config = dict(
    activation='quick_gelu',
    norm='layernorm',
    norm_place='pre',
    beta1=0.95,
    warmup_steps=428,
    schedule='wsd',
)
MLP neurons of a small language model. Each row is named by its layer, matrix (up: input weights) and neuron, and shows model dimensions 96-351. Each number is 500 + 40 x the weight over its row's rms, rounded and kept within 0 to 999. Numbers have three digits each.
After each neuron's rows, "fires after" lists the tokens most often just before its 100 highest values on Wikipedia text that the model never trained on.

L3.up2907:434513528464468491535612454519576530529484476470503574534474537421644491458493526410535560503498568523449397532528554460449524553478511544492471458518502486553488485568477459537546542496542478493457479539475502470487447469399560485457551487517531513506481516497513502493479497547523562509539452531448511436517507558490488469458536438502488487430438478534531517487432509483482476512490442436551490518454485499502491509467527512479548431488512444513450537412502510469469460577475466520478459490491523451450505481468528479456504478546460529508500482513488487519533503483544421523518583566496447433513524554470488508528518572428517450470453458548548528500564536545510515485552527513462524564446450559453528548515562536504520538546506562489454512425503515493512488548517505
fires after: " ", "1", "i ", " |  | "

L3.up2750:514456449573535511521477394498472505490503483526494502486501486523495525535523451452517524461578577495452478474465489524508559553532527482469463496523510470497523547423484424546514537462507489521477534509494501478492448549574540513527536460463523484511530498565530514580448404511446407513494457516484517508524502539490494477483574450550511445451506525505496493607514496505521453441422505462504500519523502536529469522477484519493509472396495470506549462457513548524470507565523441471496435481545469441512458529591534482501468460539448510553506496473540522509507510447420476472494556500545465452486452523542446512527501493544478447487553463479479476486521491500511445427453495531443500478477480442518502517461533423499567450472506585558481509499550472578483492499504543
fires after: "2", "1"

L3.up2098:434421514469526536417410488512508528506498522568456455499494467495500493495464514437475433463467489525486485557469538448520552548468544431513503545527465519513487480516499521521482504449481515503489437449535535480421515554512511564450503520417512456514456504549523454494539486484411422426484486391506489534503461528532551428481576486495544542461529501474531530485493488508455535413506444447535541514513547456514556505511468544507469441402431395451539487501533447436489488448480470526538486540584503522468522469484513562555442540578470442461561499518468545564455471473458517520526463467509513489446542511500491533521500517490552474479502460504471470529474513464489458489503592481449458491427465473533504533456528531448452563534543540520561492554500596579492474524566466
fires after: "\n", "\n\n", "andidate | Votes |"

L3.up2106:503493525529579541544522436487507461516533508408532452495492459446478518581469503553492475481492490527468467509554507524516517537487458461429492470541524558418546449502471543545511570499475458531416489544496539505525533553604534521462496476539456505557519520537530469515429547561533477528505478558495582467499423519479545498501502519580517514453506547484504523543507524488472475519525536490589491508435497486529558466473495461482500470467518406497409555497468395463509475517595555521464487573585498490461491513566485476445501545466441492545501618570570470538435530467544492487503498526543457449524451489484457542549494503530504501575454466537451491561478505517463479502481511532498493498496499481455491567447562485488514559493516493463413587512527529501477476499465480
fires after: "2", "1", " The"

L3.up2489:501558381526524532452531483530516524468515414538517479466456502449471504497532511449469538475505563469540455495445465504448512521504494504534465524499475518519514509566508521519482564508568536508464528487450505426499456483503541503527581474464508448527474527505516519527489508502443484508576482509524441547494534535468506530442577447485544486425508464513499493521474453514479468498481467510533465526572473507522555604521426512550450490404509518539534491546506553505553477519496484508419489485498473495558454562511537480469488446472438439487496495498538533517443460458508527464475491505491500484510445513472487501518519554481491467503528463533510507527567534471517465515504498576469487578487506450464536480508576551504567425541478424478544505496500516487537455491525461
fires after: ".", " | "

L3.up1959:443465502524466544539582485458503509525479544508502494530515483472520517423522507512531513540525515537467588499467461520481542479512519524517422529496458473552491513496437502564510526530428462577437513515470571509468490463443533453494517454512439499547457537536476475494503511512429448481511487486475524492518511557485467516550566501527567410443540486518544463533527454530413477463445487512559471514463540556523503528577534561490482535471485473516511476469449519442503466539458422537427467458476530524495536529463464443559528544538420507460439497552475506468494499532539490478482558549552478473457502468475494537526518459531535499450468520502522505482487486560494513543552539598432516545497520515564497558471540504516482469537476520462441565462573492469566454478489438
fires after: "1", "2", " ", "–", ", ", "-"

L3.up2152:509555505438398558528515420490471457474529540477479532528534508501500490565526560530496442520557461513496474507522489645467527491521480494498516539455535477465543511472544462547504556447507510519442435494500452522454504394521493432494425495536522494482536537488464544610472522352504482406537445535523527499547460498487439502441504458529461472503528472497508510523431553456472478500509481463465492495424470499508474548463515478492553446472548428522525381493515530507500452482486462539507469561529518432471560539552432489532602528491486521516533504511553545434464480387541478446457580488497498497486523585471439529495471537475539498535468377494487489500500490449444533500538541557477511482454463547440487523461531490441539510445436457532474553473494518491505512543511507
fires after: "1", "2", " | February ", "\n", ", "

L3.up1272:453546475509534498521468603424498555507497542482519471431504543472479463476504498434450468495466556493479381459476463546500524487482529504532448572489512507487488480461468485495481490553452531588546467472484471465490487534515500556511503503525542507527525564563561483508515476547482434488513494487496454484524515479492587518471502480451517450407480519507498511462474452477460517456555505548528524538544548511545530535463512510507541480510536462462481455469441505541495500555469504514545489455508548479541473539563548473467494541481490531549443504519558560525475473518471531453523471576534547505415479564453458546500550518529460450485533533529472482485518428524484493521449565511540465455554548519511503505542503444467548429489526540589493502511505493565501519477471519
fires after: "\n\n", "\n", "."

L3.up452:483504530512549514473483567475512479484437502439475470539523578512498544496495462501456508465525514519452392452508508579532466493453445523521520596486432540494511476451437470516387523488490537482520520447452513533427510562571534467558574478488459520566486511528572435543499535483456452487490488493529519482542470420547503485437492521566429477441439540463434494572477491507387497549512525493488480544492471486593525551454547494492544459502541519468486414496521486527455519550505573491539558485459492408497523509605568445391501432481522511450527439519525486552483450445414535506533464589508482470455500515459478556440472526498499449471470420485564494455483443526465555465463502498519477531539530589531468476492532519517562526488457545562453514505527529537483508566497474
fires after: "\n", "\n\n"

L3.up1076:577527532557459523487561411462486507502590417488506511487511553505527474511503446590550525422566522537532531474501479548531473536465492478451435533505534517563540473543531434535507522475479455504509508538477542490526474450574521500566532466507480508531485530502491475516489496500524478426506545528562527406487581551548523525462520421505529432535492450514491485543524525524448512569471477565435502524529550469478547520548482535493514435526487440496458510508511465494499520563531510501460433470524450542511468540485431491501590536481443540526466484540593423452486479399513502516480594478538462461424536540546440466528456476538505478474506564478502526477537470543499446496479444509460417512503496555509509479488520471479556468470456501521487458468514521537515451504492499
fires after: "1", "2", " in", " at the University of"

L3.up154:502478481561454504393498477571497493469475488524493444449534451466476508512451488461545521467525578422493425471586494491508566541517493523514497528507473525546525511518471474528497538426539522482525480512474388488536534514518493459526518482515452478465517507405541493496532528501481456469530457523509490474483426519524546491496520465511428514503535571499518512562504411505453495440570456510501515454526467511471520437543526565580504554487521402563504528459533520540524492424535447453447510493518490538506463544496442511502528471489401470531509516457446528503478470453470553549477535493473465512432488519510503511448429482475471467487498493488586500575541526533481492476512499526452479450469520548448526520558558527414529519558455469508509510540560464483515477606433418
fires after: " | ", "°", ") | ", "1"

L3.up1966:451527522472459447437481501503485477486467556522572566436491506477550480502511475401544503468525465459529423418564408525495507488367464553534469553445515459461570523495491467494442437509442480539534469519576483497493522559558534461450620478559473555523479551496468610508469474473525428480486473492479456506542481559502488539444540513566526447536500446462456528554535454437485514459514464498494476569468471416538533555443516485464557469449473486447498500454461499585504541530506480460588430476535470459492579506505524516581465464489553503498538591467470506486500459481467486513534458547489558503414493500502490475511603448477458471420516509503555467484539456471478439458517548512471547454448529468505506523449514532415466471546524497476511511486506514514477508514524560
fires after: "\n\n", "\n", "°W", "2"

L3.up428:498541420428479499494481467374513535504476566538489463526556455501474540529475518468524503499508541518397476454562468517471529547508553481410483507506505542556502493544492467530521491449564427519490482497535556558475520524553530495536517521542553454495559440456524506535528502553461502421544470516506511479544502541469508493512573577555543504520520519514568497543490553500498476483527437515534501497487489561501516482476577495465485476495451460499511429408437453498532512565474405487527470495534526521447469532502546522460512492528439497467443575551468531518467502474511473500565532491528497505490554524525476565515453461475503460442515491501522470493485512476539484500523518532497523482456556498577521483431534564495473548514469537513410519485532541476527479442504511
fires after: "1", ".", "2"

L3.up1009:458510481439482570455522530529532511487487461474489444594540526500531529523497474524537409523480494545481470552559558484545501568431548447436487537497533462503481519550482475527483532497515467418501517563469457471498597459489535490440579519492603532523546500528582427502515453505454450464505371497441453453510404512523569510382520485487513467528501525523495519476484459416473551528499493545526535475523444455501521452517566507552479460484517432534538483411501509477496543480510488501573473548502509532528568529478514470470435529513521540467515507483438547544519470515524463425475494516497544493467470508488441572489544496487439479464531480524535459459465556486472483441451522600449443556449544539481559555496554547363474542541500461533440513567459512469500514430571589
fires after: "\n", "andidate | Votes |", "aterial"

L3.up805:435482419564552498490516434524529458430495565437513461449462486475464501464486499484589542509524505436477470496517454507473547520539434562449478505522485537520512491536465487534479526453516573474530475487529465539489499493481486481523516553496545497556429497481501573494517394444522449492576455521530524425491527544494506446481603453549474435467515521567539530497455450514454492529506511514529542469487459474497528431525513497475495443470522465504401429520410464495498539437552486524507504563447483505495451503517502456536477495554488530460487504549487483378468502478484475499468513498513436501458515534491524540526491479495478446480474492505532549536546554490489485500474426525505522495458521564478509514499498478455532564531489504472478520471535561447500542494551415
fires after: "1", "uk", "lin"

L3.up2358:520448554493509499519523557481552530519458423402546509451499438475461454456478417467499495467532551468511462551544463483474518497480483535455527538514493501405515505505466510470458502530497491497581519520553471461471568422523559491474452457504456504530498501507452577490439491486485494534500520540504478504501517535499487497419555469497549420476476464608495562433562466442451467512441516461505480515518514538535569580502506482438499402488491465490498439549464512531513432454461521543549502514445507537507498545517494427568481494516548529496545606546438533530556479480552459437520497591491539450469544496476489478514514531468507400501475449590438471457506485490471553491524557450480559482449482480583495522499467399503523510581567493543571516506452442474462534492509378
fires after: "1", "2", "3", " b", " | B", " B"

L3.up3048:472523423586533524550420546513533469402459584479449437508498430475496501511440504486496433544461513520489506448477532503478507484442482507444431536467529528548526556459508538528460511486484526528527489474492515517501538469491545509508516526508558550520564483522480537463480430451474489360473461491500479444479458440459507505529599486493518444539485446532492546494504483487519471417565536481520486482571514541493491451434514486486540443481530508505470560545526448457530507447523476488499524554467462474578468472534422531442600485522465508526548514520495521508526476569444556548519561521525497528461512417450451476485539567442571435546498458549471533495501474521513500504530502450525514522497501442515536471470486525464549476610459574454444428496525546504562500510574480
fires after: ".", ",", "ile"

L3.up945:417533499506510475436553519515508505481478425549502540390574481380477539563483454503517475490477478483493492510480449558530505580496485483480503469495502535470468533486547470538504485549473505475478481501575483457443569518468496481522590476449544498461550547482573490467558541472463436554472563487483482512506511497554509571477544574463474530521484530530513502428485486451484492438470569513461495553502445442541537577528490515498513505485497415494472508454547477516487490509509492471504434481496527498548536494508460470515523475491494492527498527538470534505458479529460538604554521497464394498482500459508457484425513550475535407419501486489430433525526501527480513454541498511479415495490488406517478501445444581478498456549545536441501426536521506506523446495581503
fires after: "\n"

L3.up1614:500533560513485528405498472470484439449422457447509488461544513462528521497494543467507479476466525520482461561519501457557483518480492505472464529555518450452445449529524535501529552510465512457486471497526472474515546492579524571517446485473568508537485470511483528487483440414440515485502539521435464457539490563473469498516527460536528478467553491518546505459477420477480539491481527548520526473497577444468538487517482478514484507481439510537488489576535562471513489524484411493564485514500526411458557468517428493543489500446516421439596495522470462568452488428554541470573441492509530451447442459532469453455494523474440472431427506523527478531421543480462574478564564519512426546513477455460575520454535542491570478517444479503488515580460489531470528476554409
fires after: "\n", " | "

L3.up1623:542461453449520525529519493422527491497610468471472476482482454488509526449470428470532512561487527490483393499496541464513492537508524487442541560466543535488487496475481427628549515544536467521388484492501455501459532499506527526513515523477569504593515502531562511496555451613531499519506471488559464465447482507469568531452494503509486405409498416554536538494526549526533490449492578503551495454521529498529435474488527453490512448424418465482450493541428482442527469499583467473596434500494467494597462478482537507469520465502407550485547550524542492437521534523533456485511497510524469483500501508524506483520457497504475511523458499496500575530562546476497544475581563518510502511483511489452523500514444482515506493518496570403446611507571547600579495458567540
fires after: "1", "2"

L3.up967:470513438443516512538583517451505572529465554461507444494529524502437540583503526533430522532511488563461471495509526486518527528490479439514447518445474520513518523470469484484488532507518528504470522494527568512482474498556514477551477453459557462594515511447551492605440481478504465471577518508533466491452446452493537587441541494508501501445494462560535482623460471508491541448516495481576538487388542550553493502482507522451497455433440508553489472470463517477519446477498462483583442486456514510426513546491524428487479531480392552564542565496539567453431540497432498521517528534506470500488466518481441532517496555490396484570502554505442549518562454416527511451510529523484580480492472526507533524446537447522566475474496574442380456482507492537558502537544535
fires after: "1", "===", " ===", "–", " in "

L3.up451:493487470485550449499498449438537509536503443437511527465460470476461476528486498463490521445479533511526523606463506506472528538555521532491498514554507451563444479545467519549495502493475597480552523495553566436515494560499511464512551532446498531512477504504529489486548457479439545493523437497517510507521523524484580520496616464533544505468520466546491560458529489464469526451508533519453461551501491551511521555501505485466476487458457487492523572569544511517489473495476460542464513467473492441464482585487473479501419442445545529439516570568486497501506440486565510456563516530545489511540423502482485487480478506484458407490497499547438529530583498469495506470496545513464486524461456458503530480463503554488524511548511567540529512532502472497541528519507424
fires after: ".", " | ", "% | ", "2"

L3.up2392:519516419496497477453519559488530519471487577484425507522440512502462487535537446470416520508572545598452504478476431474494482544491560501528526576525534462513545494549522465531502449544493583529434546480545510489458474489609518555460425502576535468572460517469531441505502428423489445499529507511494515477481502556509511482491580535516452468487550470538498511441488506487490476490572490470533394547496487515569551479479523543521472500490503488415471408550487478496474487427522497520537509455547478500538523513512515486545532474516456504512442409461508458560506493464450406494524597542493491499490521538458510512568534481496436478518555434518593535455497520489432519447464496515426459473447470531520496491462478577532511465511467515481487516500510532542505435523513439
fires after: "\n\n", "\n", "."

L3.up1036:531525483508585477469524494454541494420457568493469437533564490504454514515505414544511500495434529507476458487441513439488478552513462525543445491462505505509518529528449553534501539501550504496544484495519506503460546490508523499540354519466493512519478514548502430571545530557408522456530529492559476571463496553521587435557569489527485561546480557480546448585457455487526504472568485505465488507453524527483498474517486585545472500460503485544507462483501476495505478521486480493490448584470544465509545506565563545454483493490484544458529475455487445518480546499498526475422433466508529460519441500473475477568509488459509492529489499492518482495536514422498473470532506516484430479483462550489501415448551481436503463472448458525415498492505547529444486539482540
fires after: ".", " place | ", ",", "2", " (", ") | "

L3.up2417:429433539499462438522449497478527485540476491570511552437469437396484487438485528532585487508548550477499449486491474522509456588410546495491443534493479532511557546494430477545565593495536506494520538495477551590453489462446504542495542545474548509513498475474482540502489526525437524499498448514419442474501440564536562579488575467459542519553524503505521460501468518472478524470466422472552485455561494474490517513493472517439485495464505404464445537456511498501520488408471509522491492463575480489480478516546471571530525513477477541422560539468521525509563506447512473450530467503545554503469562485433455539605556456461500492499509487532502479480511515544437483538541468455521514487494572434539535509542504441467496512546520560418474482520520611557536378454458554
fires after: ".", "0", "/.", "5"

L3.up2094:474497562461545559452483472510483553531447453486481415459515509460489498528591461526505525450450612432442427590496532551451474536401467513495523511530507500516501462497489478521440492488546525461432513445477465458495554536502543420530478487509449536539551553455471466605492588456485516504469527479506516565456511502478527531460538481509523479540459530553463508532448429460519508416506542474476430495411509477514471519554426516641513557498469439481514522424502542516539449468543498510519517502521477533502515522457488490511551489435516537493446498475567533543483455458374523515457518541446464495473465470516522512519487461428481413421563461509530505493524522551435491491489517523475510536536481588507535546526510489496557515485587438525533477525495406598525550582538476
fires after: ") | ", " | ", " (", "| M", " | Y"

L3.up506:451558422536486431464539496451502557442441433455500545537470429452507527513496494466498498570457500498500488466454467551489556500518523490514451534532477460490503465519483489502444522537436569528469480521462479458408503544535550478544489484511531454523544568521559549495489486447401461523570421511500441456554539506524573522465501473486529454471579476539561477540575520505489543575536499479503495486530613528519468523487517527530447478407520495523490497502438474525489473538462483475519487447520471558459528501524520448522527465474435504388474471533501510467478475554485509486477456446544519471476527580409469533548491410452495489492516490525472510476571508523440544448436512537503498561427454511512509479479489502474496455496511515522529510559532547538553428474483497
fires after: ".", "2"

L3.up2359:525468477499452532472477537519518511507473503487527463473471512439546483533417499560472487509576533488554473577510452526487557530505476557495497457472580490487552504430594404563552526451509531452478509535514418502482464452547530432530432484547548473531545504549519521478533544504568472494478525507471435541512405578444481513448510439564499477528462593492547458474447525442466494477492529493403541489530515576541530552506478498520536513379420458521455463417483496539504545489515486507521479494541431487502456513456520458527559513517470533538501505509542498620498442433504515542505506533446489510489553473509484449428460461523483465458520526542554539453503510554477457454502527494439527442441511492454543513536450494507509497537519400476488424532504592553435509513493535
fires after: "\n", " |  |"

L3.up954:472521490454541418531459564498496523509511472528543513478494489438511506562546470581429499438524548548489532546525538535532477496498520562558496560431537517440489529474448481482458562480487513470499458495464437504430540516520591481594495462499541514505537485533505478479503417471440361452446501451480477488488489497601545454479508527491466534493515576517563452521518533510485486477507516456530500510541489568620465547502541439520563523499532494491482466516488504468501524494465489445525559460476530456536525564478542479424523418450511485440518479456584548492463556461438531555591498562470542539494466501429452497509480497519455482436441534516496497467462526508510463498437521529505488550515549546449459455480461473495498428496556487566480454395517457573567528541466529
fires after: "\n\n", "\n", "."

L3.up519:531492410423562442487525423496513478505468499492451522526396529472513476521522487480506510460537499559507550532473536529547506495523471514470513481533523546529529455531518377522488566487529551532454560537436476448532450486505547508428503518478439533534530524531525485601460541476522489418577459440529564504458483486482501508513517435473417488491475532521528530470439546507507471475432502559494484464563593524531495529504409472528500468442535502504458477520513466555511537566512554441510488546476493473510494528493474490517522518497455536446435488552484519495490517468525500493462502499443464526501389559510480454434506563465482512494441491537495448471477521524458462518540513510535492545523459490454472590506512502557576486527531493498467516449526497533455498464514499
fires after: "2", "1", " | @"

L3.up1714:469535523429443507476539454532506465521524518506538522532520549530537500471482496558482579408491520467508512495508502536537477456512459480554488488450490496482501446538479559527550506490456380489413537480539503479535487487492529505480516457495484507532558488519432484558511454470501448505530498414502523481462525459572561494481527476465461513570501549548542517571486488494510499481496530436468531510517542410528508454482466592566437509472533515578434490518444480468516500460542416493504554494502505550484470476518450418461525497500470503527502504412501513457430400456511522503476495530518443479513549520504469506532429476481515497521534523543557414543584480451462455395500502535507543528484502551493503534466513521511559465510426527508426446526521475538471500581445509
fires after: "1", "\n\n"

L3.up2975:526514458485459534499473522440514519487481536465457556499505514513516549516445405529518534543502457498440412493563554503376507486518551487408465503420512549539537458510431476557456421496488484532485445433476499542489489559533532476484544425564497526565511487536520440544478435456484517414486523437547449429489479487513481423495577442474488498435506577465473516519486475506462479552501445485521478531517507493508507561442504484436544379486467514419557503487455557566531518484501509462534546530491411512481515476576533482449553503481512528573547476476481560498547508499429587489500512515541467469474411523440427570459489455424482412495467497534558494567539477492472529427501504551552477463521517562568465473534516573452574484508469505564502526467544520520493460490522497
fires after: "\n\n", "\n", ".", " km", "==Early life==", "==Geography=="

L3.up2700:488556483545465457441492568484528442475561540433513449472574452533548487507475526508540527591522492493445469489439473502489456521516553471456469510525565455507403489534514521585436536452546542527489460468452454520479595506596563562548463445481491521512540444542536500526538485515491495501483512522475417491427433472509494534437518549425462471428410494531472540497553467448434557531559524498527468493475530438549530539459512531489554549447552503485493515532490537495460522478501448550514419552544535452468550509512548446515492488487501464541548458535531527437468498476542560503492448507517513520450562488560460490464522427502455458498488513515475522523507445510519510468498537483514558508448468531438478540499535480478500525454517487460537531494456534526383509523484523
fires after: "\n\n", "\n", "- D"

L3.up780:435461452553519477493474547429596494523486502515506499485456475463453495494480524484462491515562507460466523516473464478464507547424506512489437555478471484591496502515528508559427500510475506487475435466497457461498511556551540569491508431513511539520465526595493517506498515538450557454467489532461511512486504454512544483511549521495515533489530479522514474468555519476510582493570510426539533464609504487496413578480465529487470454459518461469563495523432458543541493421470452517487479470487459417578531498583510484457489466508478405471491536483537458438525496517563522547531481579548465480452510469492493528515529412476516505450479485530493457458577429435443501396481500526518577492485523492530519494489501512442475526499498469473525486522479492584507366526536483
fires after: ".", "6", "0", "1"

L3.up3001:509515444478448463475497468553512484506487513453491401476462485455484490455539520466528529428503527541523479552580479511518519509517497522521541473527469437565581522523429463533568586448486531492504571496517517518511468477462538502470447520476421426512477517469559490534471503459477537523482419493544580500378467500541512574497553485496486475448538487526484544463469450548522502478465473486505436473495477509496552512506496446532539598435454479529442555472535518509517464429495436524495517460514505445495486542467482450593525493505531509444473488506509519572442504474418496527471487580469497430485487482523446466423454501527496470521467559536447477556593538480492499511464472532431545552512464495472509530510514460475524491482551520531526518492526551520499517448493437
fires after: " | ", "4", "7", "3", "13", "1"

L3.up2021:442560442552520511469522422524513521475549536460496486443524473439479532456470424542444546577536491464452467430455513507503490547482560508485469480570445399407491494530505528500457505550454471528530541478495507557442439437547530500465472430546463551580557512588473519523439446509520519528468483510466424453463524522509512505521561504512525556509495516510554503525447517495491551524478557505535553542517549568509453521499509566510497495484500505528490447559490443540447521464536468500502492516545461503470552518430479556549545537493496554574543537497528483477471456535522592486426590542420490520519523514493457495519486571478534435570521573532514521472516471552479495451548467466528484487479416455471511483439514446495499503571484521497497531503471512466498451514450529
fires after: ".", "S", "Z", "J", " "

L3.up523:512521505543492575521499488479513584438494427493476439480394524512502480552523494509441514561512516518505530535515522522482583547574499522531455519495560480511557449507453533580483481548526585473527527553465493450603513486470564466500479540494605477501564483496512465471511484531457551475511429489495426490475500546505496504454572449469553459451458486533483506554497548521473486440580430550532526518553458470531537529464469449413405478407557486488528488567489454508566520460465540499515588428522498502486451488495518486436475451517456493473554461458499501461476419480541495427487438461521464511554423558480525454443485525475473458552523497545501561512533525481442529472511490535469516501487508477514548469452508479499606550513512470552553449517489504536516522484456482
fires after: " | ", "0", ".", "1", " | - | -", "; "

L3.up734:537439489509503545460436498531493508466490526501488512475470411489519587508495555440464434525523554542493495490519530510471511502530590548547485556547538541597483447506475456592532455548431532497530520473394510477478485447468541492502515443508598507570504502476546520479559444563495455480487429501471537455587434436492557590403515448447518471469529480534533446530566467480466485447518399505475588527544487505499527520518473472435512537486528532464519510496528507489524468430526444473510516487521432550551480475475474526410554469512506501454542602462521530536441498477458508513554529617553534516487463520452463578519502548456469426540529519559528487502482519496505542490451461541472484507478541499499504522503466509495480483526483528453453500573480436523566472521548485
fires after: ".", ":", "6", " ft "

L3.up1613:506552416537438524463426513485489520525457486457529462484518574517456496452486544545468527554525474467489449492457533551498532503463547457565427547488474444471467482547499504539521513517469475501490537561486499472499537501426575533466504498411505512509538527499528465546552553537485441592502469446437442514525457522542635520484497528526518528469592487478483484440560577534527511465520489550499564527528559504519508543510464508448470522492512463533545522519502558572542479460472487527581505484438499561486547522475545558483485531561443471509474542416499569458481482557474489483548418540527547480497514497509472531591470514504388480491526487514504464480456511492472460474504488527520519544512538483473510483510510469552519454414467532451500486570474468515446474474524451
fires after: "–", "."

L3.up537:497578475530521476479515476536535488476539437557478496437539460411536557472492551504484533461547427517489562395474480472463474535579563546497427510518454455569496529487538431505523531520472507477527518549408480556474490462464519560467550506466484555494572500518501509515460500548461480449462443552444500502516523425504472508491512514497456487514480584459530536494507473487548545473477558470538510426494499516481555548527507525549528561465509470536489446487486390521460475489547536452565459502555550529491476485564530560523489530482484512503461527484545390522431419442506620526504443474486522522477459557477486455498459569529506541470516503511533532437562499490537474473497409491480536518486424443460531482490493446543525510511518551468400464561526491490505450523462496
fires after: ".", "J", "Z", " | KOR"

L3.up1837:520495483478528467492466475535477463445489437474498498498494453429545465546483505520464418505552532546466476495544544529566502545524429523546523578445550478503612540517472428406475527530557539456499506494448523492519495512530582491538442475479467513498459486554558525548554492526509467500498494566547482470506506598499487467474581439459549516485518573522497561561476426522437483445581567475558444546493442554590527509535554514520506505471512508526484460436504560518545474531525506508457390445524517541547446553468532530445506459511465516437492493520472499517488519532441454506576450480536549477536468504412481512431502447460529462501424512496474452408510556555511545389485507489477462438435494551492508525445482484517520468492582506572489431468499572512524505466464485
fires after: " | ", " |", "1", "| ", "\n"

L3.up842:473517495465451556474549458442484535491516480507498497467514555467454610447523507530533534533539496427535466488526486517531502463492564533499457491523468440452548477496439474527503467442504424582521524494550427444473484460540541501510544477482550505504486495442461535578457530458467448511496461497511490530479517479526509514460549435506500560544556493509511523506458446528470504546439548482598488493483509535518497504489525493456525508512494449525504457550485465489495418450541394467521500543554460431530512521423442528497558512526522560511551475551508496419458481507498509491538589593463491481471492489546515472456436531465466438480484438491491484526530441471493472446475474477518563546441447511553518477441542471461474521539465535407479501487554539505455502564482487
fires after: "1", "2", "87"

L3.up1014:467611473510530575423553531517481457382480502455509469459470515447486520512511513509469495483502493480445505553476433476475566544515471423465494577466471550527562543526431496580516503493461605543471537490518481432472536472523532471516486477470482445577527512431554448554538497399421524534492461533484549552515490531482502474526549459593530506464516507512525487474508489558512479525504531453509471484491449543539516528450477484504522540444443415513459456534526520469511527444462434546483520520477448474409441488473491545398494533520483455570448515463538527535461478491526493556512430501532572479551520527537497489452458487502455487499581402483411474534448565479461469491421550531485620541466504540512497525476531538505561469438471494536523477460581507587479486522494486
fires after: "\n", " |", "| Bronze", " ;", "0", " medal – third"

L3.up2061:419538465563516495514516535507524473531519538458546503524499450428489560506483514459517498523467576516405511455475480521480456532535546515545504547515508464446425539484459514514329540446501408537523474485514522570494577471483578457505505517491433556515497482521503497437516485506478464511526530468441469442504520514555512498514587522461485430466577480508554469536586453449385526543509489453550502488421508434503524564505560493500450536437594508506470471499490496504484572512521481520522476480499471519427567500574554517491501509512476522527534469597543523518409513477474519487450487427516533548464536451477492524547532482541524520522469459474531528492533572524434505455456480520538491486516513577511523488471479519450532436442497538454524490576551533472480531468532521
fires after: "\n\n", "===", "==", "|", "\n"

L3.up1900:432503481485463584531527566530557455411452500491538479455500453463455549522551582468552465490517521517466476479505558502469538543468506518501469540509643539530554483513541513483558560517447490504475511559466493466520495505527503504477495508498548492494542444520476413498484488520462499464505501464499429494479470469559556497487505445450485581523450599530514536529458504505423533503414397494469448514559484579526607490576572555400489534447480506488467555473493494469534481438485477443480534434519485496551504494465512447470586449538449502485480569490460513507494508469428529599499568520444470516465487579520507589454517453487516457481498436517551520513543480496525510491487601551383455484470554568462488457483480454479545455600526567504412414516547501488544391458544469
fires after: ".", ","

L3.up2066:507528480495517474486533552504514526507464523454495464488444454472478591511475492492527498465533511519501448442483462534580496534526479495479481480530528433516454456490523467476473452532554451537482505478549495472498433561501490521469519489543488531493550574535509567599417514520485485529521455526395484519481523474462523535500574409484470514425518523542506548496503446473435500460463480541465475614534469444551494549489533507489450496439493547506545474477462537538453526503496516503551430454468462499518539546497478508493522501501487504468529546499570579569429479441455505429457544504516465501505496542504519476543447492465505472560498517475492536425504526503507482484506520512505523472458490510464533431509549500510557476516454504554532513562540545615502454486440509
fires after: "2", ".", "ot.", ")."

L3.up2505:523443409533497522524508545535451506493495532424486505507447484472494513507476546526485511469492557536480443471471480505494481594484530560480448514508520491499511464514526501528500523562515518547542531489454457513478487523536519495517556491524533450544543547599494506551517414514518504494491499445432441504507458496543555548490572472503486546465473479555567599483487467469435520482527505473503518579540518534524514527502436531483494424427526505498532535528387471599458480494443410533551503479511453443502439488513518453438522479455446482533511594476461504509535499499453454480539499588538501490434453496453474472515507426525504456512559502540527464545519483411491516450525533550528462575450518561457538450487521477510526494528487472517500552551532602480532465519560508
fires after: ".", " "